Part of a small language model's weights.
Architecture: LayerNorm before each block, learned and rotary positions, biases, untied embeddings.
Training: 271M tokens, 8900 steps.
MLP neurons of a small language model. Each row is named by its layer, matrix (up: input weights) and neuron, and shows model dimensions 80-335. Each number is 500 + 50 x the weight over its row's rms, rounded and kept within 0 to 999. Numbers have three digits each.
After each neuron's rows, "fires after" lists the tokens most often just before its 100 highest values on Wikipedia text that the model never trained on. A number after a token or word is its count.

L9.up484:524500493509462519536501450545497360511458588478508429547551396524585474489615562550523495489510587510512527597512453595500558432497438476508506536502519599489495573554521572484462527558446490509534481490521409511473511493548421498505525506564509513467475531451500489544490410343465514476460483467519475400522464477454552549599455555501413493509516460604598514437443394507469385422440490526459508533456545484503624490398458581510502521544471512493449525535527510526479594565480527526566566435593413545513455448515423521455543454477488488478467479480475507479432568522511427546522549547516657441451415499570466524469505506561491450571549501498499470566483489544463531520539536396554559539493498525535432528429453476506365472539446508503454459464435500470434449463479506
fires after: "ver" 27, "ur" 10, " re" 9, " Re" 7, "t" 6

L9.up246:547590457456562559520524518499508462559494460517504433476458501489506506483496417505471545567577461522481440562545501539534479556474513509533469407478558523494521506536595502507463473467484570479498474483460424545511436505548496527509564508479431479529482559446519507396453452510632573488546500509491498581509468406441496477458462428562484492527466519525539561531547479482508431509459408595517450560497489480480412533452472569449563417589579494545483438493442439614490397479579459539460504545521503434505573512587454531507583428487569470533474508524451449550592456486427489397477497456561558375459492452633452580461407522486422548498512583411508534547487440512502480444505466561515553459598531514538531429500481544592589473473476545416523493497447540540549498476433474
fires after: " " 46, " Har" 8, " Ar" 7, " p" 5, "ar" 4

L9.up792:548532464500544450408582494554459544469534483559488494531467389479498446495565437491452570451443574513530448454515590589544568569521427586464579623487471549474480496455482466456496412481551435494640545521466473435491416565478502527477561478516449470542462366462490514473495483431478472510585520431483506536466539629414613510390448481418556526462453534484594490473572520558493511492486498534474479411359538503574414496440439502501436415497463567522530517576543486510460519567532421472572527525517475510533478480469584535519491567445392505442520497471484504511403537511442554476562461334446500592473553556510507469474496505434461447494561477523496478465468570606473585571484494509490538499520490511498422465510477538497559515482436485518435512479523484475546592452614508
fires after: " a" 20, " A" 13, " In" 11, "D" 6, " in" 5, "ed" 4

L5.up1031:422565582452504475575510488490434411599572524522488419486441496493580507474516523489589523464523435481400525511466500416510467486478548443490435475509554528364540507415498533430508504509392467507582491414427501497555463503519549609589546515430434454471511472433489474549432471482478470619425444470558449487483468463462446467501512484461484508391547499544546502540550563510607413476487513514580472445475489480574528473521474564595480623495564539525477474504439449536561480491570541465436479549680554496485535431506524491488544499569537498544435443440479496490512438497518506506546502501583499544510501467554504552507536518550502523486552500490492600551390486453496574518463471415511464532451532497504510514544381501497503544464386463513496419539485570535481454502496458
fires after: " |" 41, " " 19, "|" 6, "ite" 5, "lic" 4

L9.up337:417558558598475515527488505507538436432557490549453567556493476460531447555516456593499508497568610522378453491436481493531586540482535541560494454418585560475525473381561592499536366497461452488474522524417524542445532481547483556486520534567466426554574523458464576570493453439511535538488531538515463433571539519506508446537510488464485516519458450460372527621425500542454484489584420356395461494477496430451526505528530500448477523577522486505532509493481589476492504482544557494552567516443504509580508525575490472455470554547597537462485554484469514437445457547441472556481531477459470428510485511532589474479422507551559544391471469336426440594574409472502449554522462458443494546575499559502477533466512487461497508626532505407529464444543498521481380508429612
fires after: " E" 24, "e" 15, "E" 14, "gu" 7, "ri" 5

L9.up1921:614538511560586589547455536462475412491534578482432429419523476438541384528534457499616495544527481536553440457474534487380510454519472578482491510536535484424520529429477473498514426487485474533578416455477458481385466542486466534418442496461505503569505410465480462497500483493515476569524461491503503617527524512519512520490456421471478511509531518389531477490526609557518446495470567493528516365473516570503398463507574496568582433527491456503568449518621560467544557495471486524543511524490484372559433410556555465478495409493422461503565461457511526482495537426476483567571530543453458448443478476480478467494522458391578545434447478540539502476521429517530502519571469479630517561470469495498465396533471520445473489537479510468557494442476451460518589557497535
fires after: "." 13, " in" 11, " A" 9, "A" 7, " a" 6, "|" 5

L5.up1097:518455575408444493532556404500438486451486517458433440384543523529535554625560558481529508546536499488506518458504532538464464599470479399491459521436561490493464512437473484495550486460531522509538463624522502476459537462567517585517542482588495593489413533443426523504474422467425523511443446538643567531481615534540484555405514512464508505559469503552547512556487443483459552618534402426506523542462536521542432502525519542543490535434486464554515479591452574488543500487523499502437528421490450519513488482577539616520519576500549460515521477375495538558492435531570575532484428459553567568545426485413504546526545433638559468501523484523519474505448488476520485446407460581503506500501555544556494531454540480464551578443486425436560538491543452552549400503486461
fires after: "\n" 49, "c" 7, "m" 4

L9.up1721:580511390614534587505539495569506514553415573462475462389543497560547451418475441584493500462550580431498513439555482440523528473467493558394512538473534479498546527471552531509549486327493531480608647450477504514435509543490437608547566614540516450518478470497520478471484462470485526488500557507538518501471484417542509421424493535429518492515448528452511395460556447468533502508514381487562458582521556434564466552522405534475437485544559510506430521526452598485443451557482489473471526430487523550524500476556438516520467444446555473553407452484465471450482505489416491452509473520627539536405445485520454583639451506575530525525466589481463517608483431478531460471575467573523460411578527531450455520467527479483518583468495478486537574606472490532530439507427483
fires after: "s" 50, " as" 19, "f" 6, " Ab" 6, " S" 4, " imp" 4

L9.up339:528432480449521586502529539474476446576413479500509466426522483481430574483532444580423403443476485582478443512570553454558482591432515471545494386442509490511520568473606495387554467398546473493580460473532538533447509473538529532442526486525496570463500505449535569482438496431488544485467414429531561513485381466549522560537527547511479480532474559535514533349492401467592459549527476467466492462411493472594452467475449526502528590443650399489505508484535488510511499540577513510475503503453445577624452476592465503490512481495440416516539499504547451460505458496519567481522483520577590504452354476507503467568420474581528531601472566418528571493380580465511514552569467556522548460557521556610539496499432520490450581482446470567479482572464484618471518450451596
fires after: "s" 22, "L" 8, "l" 8, "S" 7, " S" 5, "ga" 4

L9.up438:505580412498410410493541554541513509644437553539414466460536559498494463576609497470317554453514508507478459481482479429507431568415485491529512478494477553501466504514521499544574539454439444533422520512512483556538463558476504554474436502501530442492500433531560412507589478442402494414520457459597536542448521585619572542506485562537453440478520485503540517530555570533470437535507488546525481463538625526485519510549560539493485511488498472490536404514571574512425455435520455540517530521521515481634452493555525433444452495437482486592462486477455531537551535505561515438471348465474491483356430438513620423486480472426440633455467587502530530559508447495456486489427527511555485449551459481509526471532471501525522591487495439472522499571462495624553512515452480
fires after: " (" 17, "al" 16, " Al" 16, "-" 11, " d" 5

L5.up1178:552520482523501441620475591518495567534498554552479473483481435422501524479526524539444538547363559555542430477457434428447434502566410551437529572475586456454560450433445550516503483467558530542515484455423572471456507437494408497512349434512497545467484520540490494534457508551535537462474460466511500464599497532574511544465464448499525595449491480500550452534559503534514428438510498496448467536502481503456558532598525559523444442457545564510559479548504515421580539533568563527499455420506504488589498404492525491443478494555463465547502547510520443580463492499446491457502597527528561423559463553532351552512493455506549423454519540363454465545498538518576529456539436530494508537490519541462537542558536493455489489548524461504552435419549602494474520479541558
fires after: " " 28, "le" 18, " re" 7, "re" 6, " p" 4, " sp" 4

L5.up321:542537585444483548539519396503546552564564416455480538488489490490580510488487556459531562518589487530404478453390549546644469459464489457499511494496600492445506515457463461362470473427469556400575457466566530486552498526456618533505546493525514509528481358499497475503376519517560504644453485446604583526569549542442580525613478453517534512539562361595505500444486470532549496512497494554421434508432578498486492541415440527437485476482574485492531499522524407545511539525508470447499469422490497540600580525482560511370418459485463478469551574521404465501532499554478505432588489509475417490452501502470557573496561496514473485502504456465414379525579436517538476517480511466478541485559498478588451595550485519507540419498580511421530420479426493535493554472495429
fires after: " |" 47, ";" 13, " re" 8, "|" 8, " (" 4

L9.up1191:529478503528529587481417425582503488531527520499527434394431522423517532506595471441343551510520561515530518466529517499562502537424500524495559581438527559502587425477478425573541547489499562557479471507575494406536465614496443510549589430617467469513463468422499489461503519499508495429439493454625542495469528406548570465443279469450510471524547512548508477496500520504488428536552521531563596509406526544543548475548574442517457472471479506537496511510475552444460479580554459452505547445489428489500542438512437448429437430558565494479486470587493539554445568490526553487509454552540467451432520462538533404474453545539533572496532484526422493461501523558496493542406463560495587537551498579481547525503485472477512576555451449454449575604492501478413489448494511
fires after: " In" 15, "in" 7, "d" 7, " in" 7, "on" 7, " G" 7

L9.up573:538544586494505517457556454515460509528483466416476484497502521496534525433516510539466453548512490435546464508549564505566531570542446407559460568465504532394524477511540532518526454436512567416491493527538456471455505529505477571517500566528523408521514373375498498622506574447504474438490413533537408470505528478486472444571375474495543466469467455558492488513515458484542505467595461509474478424457532460494495520481531531477546427438564616398476494451485493498501446545500562497435489476437442496542471485550470537481486433498464541531515485582493543565579525567457504513465479569520609555477484485562436509591369555449512511505569475419476467512442486529552615439467458530520432521547475568499422533433455525546484516475461507555529490557510380557493519495508456
fires after: "s" 20, " F" 9, "ab" 7, "b" 6, " Ab" 6, "v" 5

L5.up855:458507447577548455507479554579512525468491562555492523525576437436532608498504521466417546391507505459420455418527499476514474492556386482416516463447453547534467487448485509530433463450464431501597557491478460477476516422454481451609467559545477437575583603559495532559502457527489522488514517466515450409567522500508441546519459452498550578486559523465502517544505461477508555435475531521476407499439552455495491449484491514465501469491494433475615505490438427438552512557509423432473390478504450486435444484394499536555457486549485421522519445504484482544482470475396480452482440540551386515553447584512477588511440511519487456585517579472554450432521558436532451500452498542390552519609507484488620513419514448465487434433438499521505480439577463488576441488467471
fires after: " " 28, " (" 10, "le" 8, "ad" 6, " |" 6, " se" 4

L9.up190:466558532528543549475463506680454507440550524513482546417362508488378463487502493471447542486464511566463468467519594548545525485473575560495504501443496555568575479516498511506514538514495566467469467496440460492539457431590454538464504478445519483497540513484567463503401401426508464500553546535546593455532462469615474509618494481516553557471450457504444569451491462424563401447518476601408541487437534474574563467483499452520414435610485558544582487456436439582578467543551560538564554508642462443422495535578534506487458539532483531465478528449520519465488450459412446436481523523492472456565531530563503509501441542582490478510545537487539534598562423515481476440473492488375522570602519507404424513545449413433516457543502386486515480532542554483452444468536578
fires after: " " 23, " the" 12, "." 11, " in" 6, " de" 5, " m" 4

L9.up1723:489490414538480582610540557428441559458453489483471581472478496490496469450465485461495515497501589425528486509536526454463477508513507529504501539477448497462467391485486569535470499497487332524490530382505485522420459466528484517452434477470438488490450458506530420506518523453548554451577608492464594497409560467518552542606520561582503561396524470564455546425582495539452509520562498578539472485531506533563412420544511492506522523492553563491509474469545524524530491515503432494509427535565482549569447411471557498528514536458411498470536499473549530513498522513441506517566487467457492508435554495430567509508392477506459501426581517611547494539520373546512493537409417492458381484471489481569454532557490561495473484569559484512533514506508507562404438480498508
fires after: " the" 24, " I" 16, " A" 10, " The" 5, " was" 4, " Mo" 4

L9.up532:518501544485358468619636581543558459502533507466569400403460510516539507370552479508490474430470482475470541483504504461422592536453554488540530412555448546587496464554507552478506516529549432541473605467481551548512528527502464423498566531527529489496610516392588501482574431566582541448404384373508495427484487580542425553445487520516454476530387466505548419395503487553449476488529449559475430478472473388483502395540479432553495577417499495500567520510420593507468547497490473539508490497475485461519429421463485500530525445505480548460476529504487474417563539576454481461430516624479520501519460515566505455533411521560507540517535466532468586496500497471526512464507491486473513471463485578555486529447501453521496581473553517521457515516401511515498534513532575
fires after: " T" 28, "t" 21, "l" 9, "s" 8, "T" 6

L9.up53:608510483491447459479494530500501449582421544484533552556459451494513434422487462601465447441588516517522531500550528531391533469534577391565536474499480532558505533603466499525533494596443450486520517503440461483489548422515510575469510546536473444492475472498497457527511432472610561488454558513491468373469505490517445494499453452454458505498374493553430509523462507534508459520465484455495456458453510405515483528649441546448509633506508424427435459495473550545416430492450499528548538593544537592534482494564532533532398506605457470445512471539452473453460492500492477569496488522447477576495412544519539466490536379492523609611507477511471502491466488520526572550597588489471511423406500475507461518447503476606465514508502427495465499451489492508494468445519473
fires after: "s" 21, " ex" 16, "ha" 6, "te" 6, "==" 4, "re" 4

L9.up331:521501483486526541489424485442406421592507478486499560477539524548524499404455521564421470402504519503429547521544539504416513514465549476497477480457500462476579511485505548567459530460518450461522557468486485497453466445445511518490464449553577540481519441449506503442562467580525555442508447554406512501453506509506508385489495519468490534583432521526464545485474540562432575576408515484524345514486466447516520524464541385439490496477568477507441507537554542550472461474558486511531471532456517472530393460477430458434553518455507437449544469467473412598523448631424567546533470572488517493477557452483474578535450525464579550625426426517485612537466470498504431459524502551542411454449471561660486486490496582484513564424458619509391460510440621515511607416492587
fires after: "s" 27, "\n" 17, "\\" 11, " S" 5, "l" 4, " −" 4

L9.up516:424489484556526478654585515474474475558523536506560490519508459442479491437588528532421508552490458547525416465547518478452489534591583424508472450575441410469544510531453444510492462467597529453551499530502428440571494518607521431514526633602507462531474502476548528440504485429501488591428496509507497521495553502471461480574502532485533467500426433460467488517507531389586547481497414475466512550529533471509499512599569473410496500467515590504579485482448462557512450503557497474449618647511491494552507495503581536496523511495544528418485524463539434477496436556461502445466490478644457520508537557451539480534419380496465538541453538450544466620494556543464451460499565605515500481493396540476547323507493475505500580515483437504442451553443530469487442452539645
fires after: "s" 59, " S" 7, " " 6, " trans" 5, " re" 4, " st" 4

L9.up568:471584505440591537490577547538509448467526524473484446406429477540474424454459444549525499399499548521645415532516510501483511527453509543454522530509441460482525443447511514540456541446550440478594536518449495590423403515491507468550492534473413453471517505513461512553432507590544526343508554371481502473491438551456541523466519420458530497467448538414623514435523585482535455432457563513507538525549492505575431391545533467652523469503605453543548477478536491491561522482448514596522551445530519396471444520485433409432427512497434580486578594498545495531561480485425483506542451527514519475432510523564438418594458469398536479508490576424522555499536531513516462472540499581488506518510507595508442443541525469464540504490515512448518605645503473458495557447458467
fires after: "," 19, " a" 10, " the" 10, " A" 6, " and" 5, " are" 4

L9.up375:569510471547471542538614559589467466493487541488511516489507487454486522495518534460510587392527407574414482464402598528452496492446491503389485543465532423408482526507523573597443515534580442454471533436538417496565422456408458530492484425551479484546453491460568382460445475538462559489504550533450494403527564522526497470500358492475496466413560579524406519484506507484537451519528497433460543456530495497460529461440582577448394477433488454476471466526484499524547566502549512512547502544541505527458497427485488500499482452444515408506544447511518544562491518632517571497501407534457415509478536467500506544646560457436588511568555474586537516526463423507468428503498554570441589541557542553477462491494490483465386488553438399466598469539371458553527497444525571
fires after: "p" 22, "in" 10, "s" 9, " ex" 8, " sp" 6, " comp" 4

L9.up622:512496478498481602540502530488437559473332463577463558505474452514513470556498562541471540455571441490486587501550493463466517510459474532470516520536455518494520473550566434527486533487508569507489591481534423461562417499530487604425587508529563313492492533435563442470513462526433487391488506478489486541513547469501620580472464450570419526486514525537427594486542532442487542425442543521563419637506525447535482472513505593402420366473372512517466462534437532529413537542465418461540500460554490441554464533542478544445512543531478536539565428551458509556487480520564515463509482541534537517481461537434450476553465399512462584493432484459532470490466489559515495487473492561553490449517485473431341516428482507460454536522491379452512523608397522532553594495446504
fires after: "n" 24, " of" 14, "th" 6, "f" 4, "en" 4, "em" 4

L5.up457:455484451536525540518436421521453422529501511472522486463492525513512579526522452572615526386531566549470488455448459515519412386510517486510420545478498572522468511539439499492507527456572574359472582405457557558520490519463556511521450462524534503517441479477506531463415483529363445529452504497563563472486472501403487518517545472501520426462543458455617544486419549542564482558447450471496493531409447475488506528672602489554449416552464403494456538459560532562494477529536431417539398542523580482602560455459527554602472465438535422534541532471447465533520440491508471463499542547542549509451565423383525491483500493623583405418503553533615521532517483603521554526470521485530466562488482516564480563523529446512491494532476455448525521438475479515538535469457442
fires after: " |" 30, "n" 12, "|" 7, "-" 6, " Gold" 5, "ri" 4

L9.up2139:547514399535460513511489496539557513459481516466528557435528587476546491451535469516545472535594583456509500520540503499578425434550538512420482480509435575546480397572553570529527490481532509517541532494451496518514370486609494616570534537469545394500549573498515532518496515399531501479525491463522540465514543550520570482508578485474420426462547502484536515491409453517452522543540497625518511497534555367642481515507531532519482341539507579459443441446513516447513500526470503515519484535466491477479500432561480479465425460558441417551568457460564527528542467479458470494501500580514464427493571521438478514532469464493535442574596501489521544506546489450585616565393461465580437456488396480477478547489471525447545536590564498479392473525558552530507430474541441
fires after: "s" 22, " Po" 11, " po" 5, " m" 4, " Com" 4, " mo" 4

L9.up1278:499546498447467541534436573526480496479471451499521521498476537447542541510466556478514469549516538530453541485499547497489558536503452466452492495367466629420506498583431502487446469415473478485579527414452512553421364593553509493503572451499506495434550487493475540470563434429450506491464514537491430582540432555541581469527472572467497456430571457562635494373488422406579539476521502493500452605463519452483419527548449560550398534538568528494515590512426557501551427532500442531492492548550444561500455475468522463473444465558427509474484509513465429524490508566437510576515501581478586427401390444504554456478512518501499552464598421471534487594444471485455541510509481511425503501465501578510471486531541500528392547490491554455414472515474481526563454426594553
fires after: " re" 19, " Re" 15, "re" 7, "Re" 6, "e" 6, "L" 6

L9.up1824:484565461506488517496572482527515488540549447474536502461513520573486542417580527595487518493539462537444435480550531457470556550548491406555478473525552487456508490586552524422493498486476505490489496513496394474504497450570452538538552562499411514507481486559494519436445576517379507591468507544513485467494579564552473529522445510537539554448513502575512526405396539504552452562512343510526494554558567479575490415539537571533549518482609426471502498489454487553484404498468439540479573554648499527538558500501551503489509462520401427445551503553497431559521501456559465465452468605590500604496544507486551412542553531528556475554444513502541433501512510494533517460546527459458556430456547512497457400473408528500448531499505519485522535569554526375596541471458505
fires after: "s" 45, "ur" 15, " " 8

L9.up237:566582480504507434559517508479539493481578468508501509476459463462475529499511474479490551462462485561498448483508488476568487508528546472516442521449485493486533465509514515576497560427545520513459499371535469460478525639502414430470529485545473523501489512412548441515380511530541481484464470571439517552452477561460523495487476565576472535485426475514458289505468488543630467440452484568567556451483552415617447460512590528477434454509474479543563542582435535528542469539541490510586527475453463447485467408466446430525560453416577386526496543522524519578510475524482515494546512506607526513405509451456466493488341542461469566530459529456494496482484474426497425507559491499474590434489607541614588447528531447478439521483510448492531487509488566433504467488432480
fires after: " " 19, " G" 8, " p" 7, "b" 7, " P" 7, "p" 6

L9.up1520:500554490452540628542510496436523518514551491472460480516451470481450435480465449552467525478523449453556482398429485513457464479517446550480517471500556374508476502520501498490501411506487534614609523522410493593496485521539480486519444493531540479500510492555537517446474486439530534531419455535576521523490511497501563374502504528417467446387545592547501460418467507546408560493510508482576471433552516504515462487565439425499421551454545497536567417496460486483502487522518631435486586502466411569533531482456538539500488531526483539478478506540515583490476597460413530555512591493574527491415525455489505497484490511522580509510581680458473538504496412387487497452568445456389568539504501482527456457527475543391462557482487518537455559511535566449436492493481547
fires after: "ra" 26, "o" 10, " no" 8, " a" 8, "ro" 7, " A" 6

L9.up46:514462480402480524520466493468471486469531477528464544498365496480416519467582495571464541551438534501486550497437492581504545544585483491457464469459500502513367414464428527596582411606573498537522505525563394436597463558573511492462461426542507506641435438513645444540488465513532529526515573495533573510498635565400534466473456400480506562501492465496471583425563477490504570426537494442510552412495484457588465518516470417512372535493487511523519519530462447502492476592470547469515465601491556526504421483484541513614499535645473505533502464596489596443356484587464524567517508421515558549398563480429503499578454524511470555509440518533483549581540450565440498526469395505555501426542486470499417468502516505461467578510531481450507467522494510522448458449495416
fires after: " a" 21, " A" 14, " D" 9, " No" 7, " no" 6, " Lo" 4

L9.up853:608553570524573558441575534471453520483520496521474557471517553520433512446547388512499460474586548519513540503476456415511477634403450481494494491422457515469535554465555501379448513446478482494495516475429440445553430522512574522446552514595449553502489476426525490388410450478443547512500552513527558636477492441590416473523480529587486516468604530522475569449604530548503553606525437509582409530504569515486496442475465577481455460454502491581515479519522506449513560490414485490495504491482533531574499513593472516443447444440469442512570487574478512562490485542514521459455504524521443519489552487563459347479565534480525587531519608459430493468537515499487498508486470466526454584547608516477475431584479521482480587524413458548515597533477515536525442516450545
fires after: "-" 20, " S" 17, "al" 10, "s" 6, " Al" 5

L9.up1479:541532385568510433556506534507455477543490525472535567513520545483416529506557598537477494495461494460487376383536496468566485536590461486473502526494466521485513476513492515521516484350594519538464550504564436554470471524554463492451451460507520501505527518438544522446551482440552524468489582519568516533485596568497582500406450541523546520531509468490508516551534502471548430434434412477467531491537551448534469484540487461481532412552499528483445449549449569550438550416519556573419534555532565515555412475493561531497510458485510500618446574544504504538545407552536474469482417539490505526487493445472532506495471532522447543538505486445497543423595603518550449516453528562505408486536487534447502473541479498535530566588475438453472454510532442506421632501586430
fires after: "s" 43, " De" 7, " S" 5, " At" 4, " st" 4

L9.up1271:418519446559477597510492576652448489446556432574493412493384432571603335524575572449490591485438495527442549452499493537522546563494600478445524482537491563441524518497520528528455534502548466568436480546457372529482470455499510478522492475494519407527574485502585416451511449500504437558427539591555575568401505470540478573446524484491393509491542541499504474402523501510469427522629432497495480501530427525497472478468501434496440454530528527500494456471487456494543589522525448550457469575615528489426475549469517499420493494498550494467485485518474537587530403531458567504497508492358424453456527480524502516558435501453517528516490472375463575505533468536600441550431554529510479465473561532492491532437481452439556458506571483408485432460521493474495547485498571
fires after: "|" 24, " the" 11, " in" 9, " an" 6, "n" 6

L9.up330:522497510548564529575595568499519542522441482420384531475559544467434552483476490502468468506572622441498562479462602546479484510461534506588455546548459433482486507548599506419459522532511463500495557470572524449521517479560419420508520546511518556505553431457622473462532465470513525485472497451574465434493563457474451515564405493488418481512503485524528501531526582444575478383487489537482487499550471474564518485547488526500536492521459575533584527445488564497508628478524492512541472450479489505542466425566449516452543574538510388406458508569417558494529518546453531556502461496523632464497474461551455516477501518527580519553529530428518484509575536482467502419460526478599418460347565513560393457486513459522493521543426440457515540629414468485417428509495445
fires after: "ur" 21, "er" 20, " T" 12, "t" 4, "ba" 4, " R" 4

L5.up787:501533544531482415528525469504442457509531539452510522445437458459424564512464472417595395573466517500420453587478515483439514577501544532529489548384537471545488533517484500533538492502548497471507411553513478511502511454430536651540608528453489573453537564519488504519505483485423556429431499530520495501498595527526497566380487567360509492543560533506490514498507604467562489522569440405504540516506503579516482544483533569504509467492453390557451496597503499485489450469518541544459503441497513566595529563488512546531511543474552426470506489482434475487554443420468508539485430419535558513609445506582492537577514461504543571539456596467596517535528520446454451393460482565467521449489433587553496531510564550472497426506543510505537523481473472546465443492374467
fires after: "\n" 20, " T" 12, " Ta" 8, " V" 8, "hi" 7, "T" 6

L5.up2232:477520511426542538556459634494522539461555441582548473419518498510497525541501582483565530442493540650581521501467418457422430460546450514431494501591493496391499449503448551469482525339599443539510473542434419492507517502536504501462485513451508540461436500440399504536535551483346395487521546563543542462470569548536447467501568464627466471526508551481492507488460470468532475536493440581464617506433569556541484507563600480499474467505496518521608524520413506436524451498580566557513498497551583573509386466566545515406479506462517427413392506374472484506438558488596456497485514512532459516481542491493432542461526483573450384460495470463513431537544456525530478508365491452567519493516456549470516586535507492500460515483491458367470507526532477489507417484584501
fires after: " " 23, " dis" 13, " p" 9, " de" 7, " f" 6

L9.up1281:545454472521525610466486457563502538608465498448442547474558538468534502454431451411371514466470474465479540541535578394536485521455420529436519455541398409431540511527516537485557538432521521467546586563561420471524479471461500522528542447550633433476458502456581579478495490497534498569452561420448521544502506432550586564551490516470542451519498520530510437481475421478531509419404541449482450465533428509514497475587473527507474504483541583484373494555499430555516477462515471599519425440504440533564491429469474472509507497556411504548535438546444504501562484499489556483510458561453536496419536491529365483601483590507537584538591527514502568557559517521554517574475540627480518480590480489443434458484479568509479501477518498432473564583422485452554531479514497
fires after: "s" 26, " Sp" 11, "S" 10, " sp" 7, "d" 7, " B" 7

L9.up1714:585448477531470558532525523564516490612445428452489545512476501448513476484597498582522424526434471522384444517479512561531532517468601453435505484486522549487471496332524509426529443525518478512611487542474495568549496544528503420486504445489435364476499428536530494514539425633518424500501499538493560498506596499565448463511416572589400502433502465514468494482476431513512560526469420390442433515491360462490414507449518548478484473547491426527565492532497475518486575484576454500480581515502526497557447407427509447570550470486489348575447508519448515488420532586497516439522461593506514523460489535507513495473488506508462580497447504475490524473583542521418510526560485471501553537485491547526452577494504502554525462482549473538512530467490528463506537473375629
fires after: "e" 21, "li" 15, "u" 7, "al" 5, " E" 5

L5.up1162:571515468554507494533503555596476492509564488499553561521428526552437534498579512516466485523433464489603434517602455482502334417520467491484485513424538529461461557420384488478480488563497393484496386481565428552518560443457471454526472506519580431550466482472553604559537487521449358533551431577604476468483533495496479512480474623477409546505508575576461510412514522453491470492506431540405494556454456445475486471577496509475479438550565406467561564471465504468556433483522441487530533535469478634476424431494551514482487528445406477537556603413510525493563521490486493476453431518473447485440531578472543471480491616529512462469527537370477455453493584494494522557468480490474421525534451480454508509623513546466483495466387584443509539503559526507517464471514477
fires after: " " 38, " p" 11, " work" 5, "20" 4

L9.up1251:518498435507542441536508461613533433541436448462520547357499473525525522529519415448471549502525464440470433555541504531467592548488516522565449448433422538528509425528558509515526509566512509581411552450470572484518442577482531447486550565583452486521522564443524513424483532495455515532498446483535483493529516495506509498554495426474532502566533443501464452447428454472535419545497470526593667538473542389627494455514541493499417489451611453528534511528443486586455498535479523442556472475479425543515471505471480466469429498565437505497457476443508516602530500516608574458478492576506494477535562485477423601500439469455541440554533555458515509515490611501565535547495479550445498523409510531465539414504504445544466568481488392460460609556487461508443507562490460
fires after: " P" 23, " J" 19, " M" 18, "s" 13, " m" 9, " S" 6

L5.up1309:487433399498525496511542540597532424404460611494406477527407500501561522478553514523468531526526462476411444508552550484363506443505485492486549532525460462522459594458560433600500494530511480633481551419460524534438539445504473498416504521514508515519533489572546492422519601530443541578503510564491518432420437474464437467451532461494444513482533442528476446518443479527505515518473497528451564469556428444452519527488491410461560490430562573520444499413428466484478436432496553427503562598546543493627578527533503445472571442468497489526487478512540592426484549400486536579490494477452408446471577385477500313448455499497549458489493478467557570483555546464444536575543495523460460401494517506469512531497509536468505542383454445485484519520519483470503455502452531
fires after: "at" 10, " P" 10, "ed" 10, "i" 9, " T" 6, " Ko" 5

L5.up2282:447524418449436479446502428573488490567501451476555524519381594506463518374494542485482488525459570467501449419519542486619391421528538544461526604526476460583548538514515497522560518494424597506532484454528464549374483607396403475446464499466499516517521479557531462421398443430530464534465502572541483468508512460568422534549514532489478447515410489503443466485404485551464490540542521481487485497485519531485551611557481413491463381482586506505466515483512445533555374548500547462468470426434471477537562510587463463494521472455462509516489534476472536463527521514457470491430402524340464530455533487456470535508486616507466464423377541527447587510580483527455386515460452432488495550474560449516444489506476563480619557495497522483575454567568431425559564477432451
fires after: "." 17, "S" 14, " T" 9, "C" 6, "i" 4

L9.up1280:525521382457493488658557493568473508543456454529480492475405522470480408611443449459544562462503625572566539417476507498484596495473513550526493530562553541419520435493476545482505554471361514525533535498512407416498520477500350474571557501571477522574437459356476479502496490491494498511551496517560545505419460467494490513458517373473459525563546390451450495501513494503495499511532476487456544509540532516492481510455427464434517432443416528486584507504530624595440485550470521501571584462422425528555418461506469595463490486479518497683389517446478556422551548523511510492454533454492510449483534512484503491523436468522552487506530471555556532472493536493558484429456463534535535531571505496534399524488504494487621570492529440491437572573431505545509606498393400
fires after: "n" 15, "í" 10, "t" 9, "-" 7, "en" 5, "u" 5

L9.up2085:560493519546497564596514416560476454555483505503531531379468505456403531509441537554405494415561395441437501474448568481488513507371414549478471562486489557523476481509466523509496549449494504466411523385542513443558468504492493522530564553568462520518468483458588525373504404545474522524479503472440515548469511466520592473519446519539565490470531435509482575409544433535566443478471509495576427531546558508541425509418607554484538476512488435460529464444437548470494494503502493439547437548557468463511557374530463498447385486480553479612583519487423510506522516456472508505496390458426525479450610575412396512587434541516526583583576574505503512556553519509527474417492472539563491494456496598502490533511561502487406544475526543513492574530472499467465407494484462
fires after: "s" 35, " S" 28, "-" 4

L9.up327:498365534452529508538620490452482478589503610552487467434545431545577476456489497556296446430535464496523414496457555503521498441537489446584553451523565526457457496517551542522525425447460479460578408514560503643553452543519554468551403533551545463434535413538525362464428521509598482511458414451489480477488516502519589482458432482507472505401462577490497592487481499514453455458492499449492506424527594530514477465510526413487532492480559454456532461481581446478390506522573544550535543584593428556553436449524542527565484497522426480425473473509475515531514519516506541435566450426513487540387544553418573564491519460437491510480453553450486529508439530530507466430476466618512519444513506541559454388484459577524510466460565492526459525576557482482547575417610529
fires after: "ne" 13, "e" 12, " ex" 12, " a" 10, " A" 6

L9.up469:536548436567578482540600494565469471502485555503399487510469507450514455568414446440490491463460497479559392418449483477537513484526530497495436452515481428549511508465481518485556474439491523461535408580472490619462474536410457579534497441427430500449405519521514333517462466494611527478557492590547614485511551457471470510563496467539428494456550444512447456472591489583529490575491515411543554464584447511525297463501403519529477541550569492541500505418560460558496530457448492487472521469551526431525425490535590450509440553459459561502453453453553500524516506506550524411468526492562436455472532439590600472516499494484491594505508608523569614484512477431538455490495428481524500584573421528516484459472474469443527493510493503492637627492472535563551556488425568
fires after: " " 37, "," 10, " ca" 7, "-" 7, " (" 6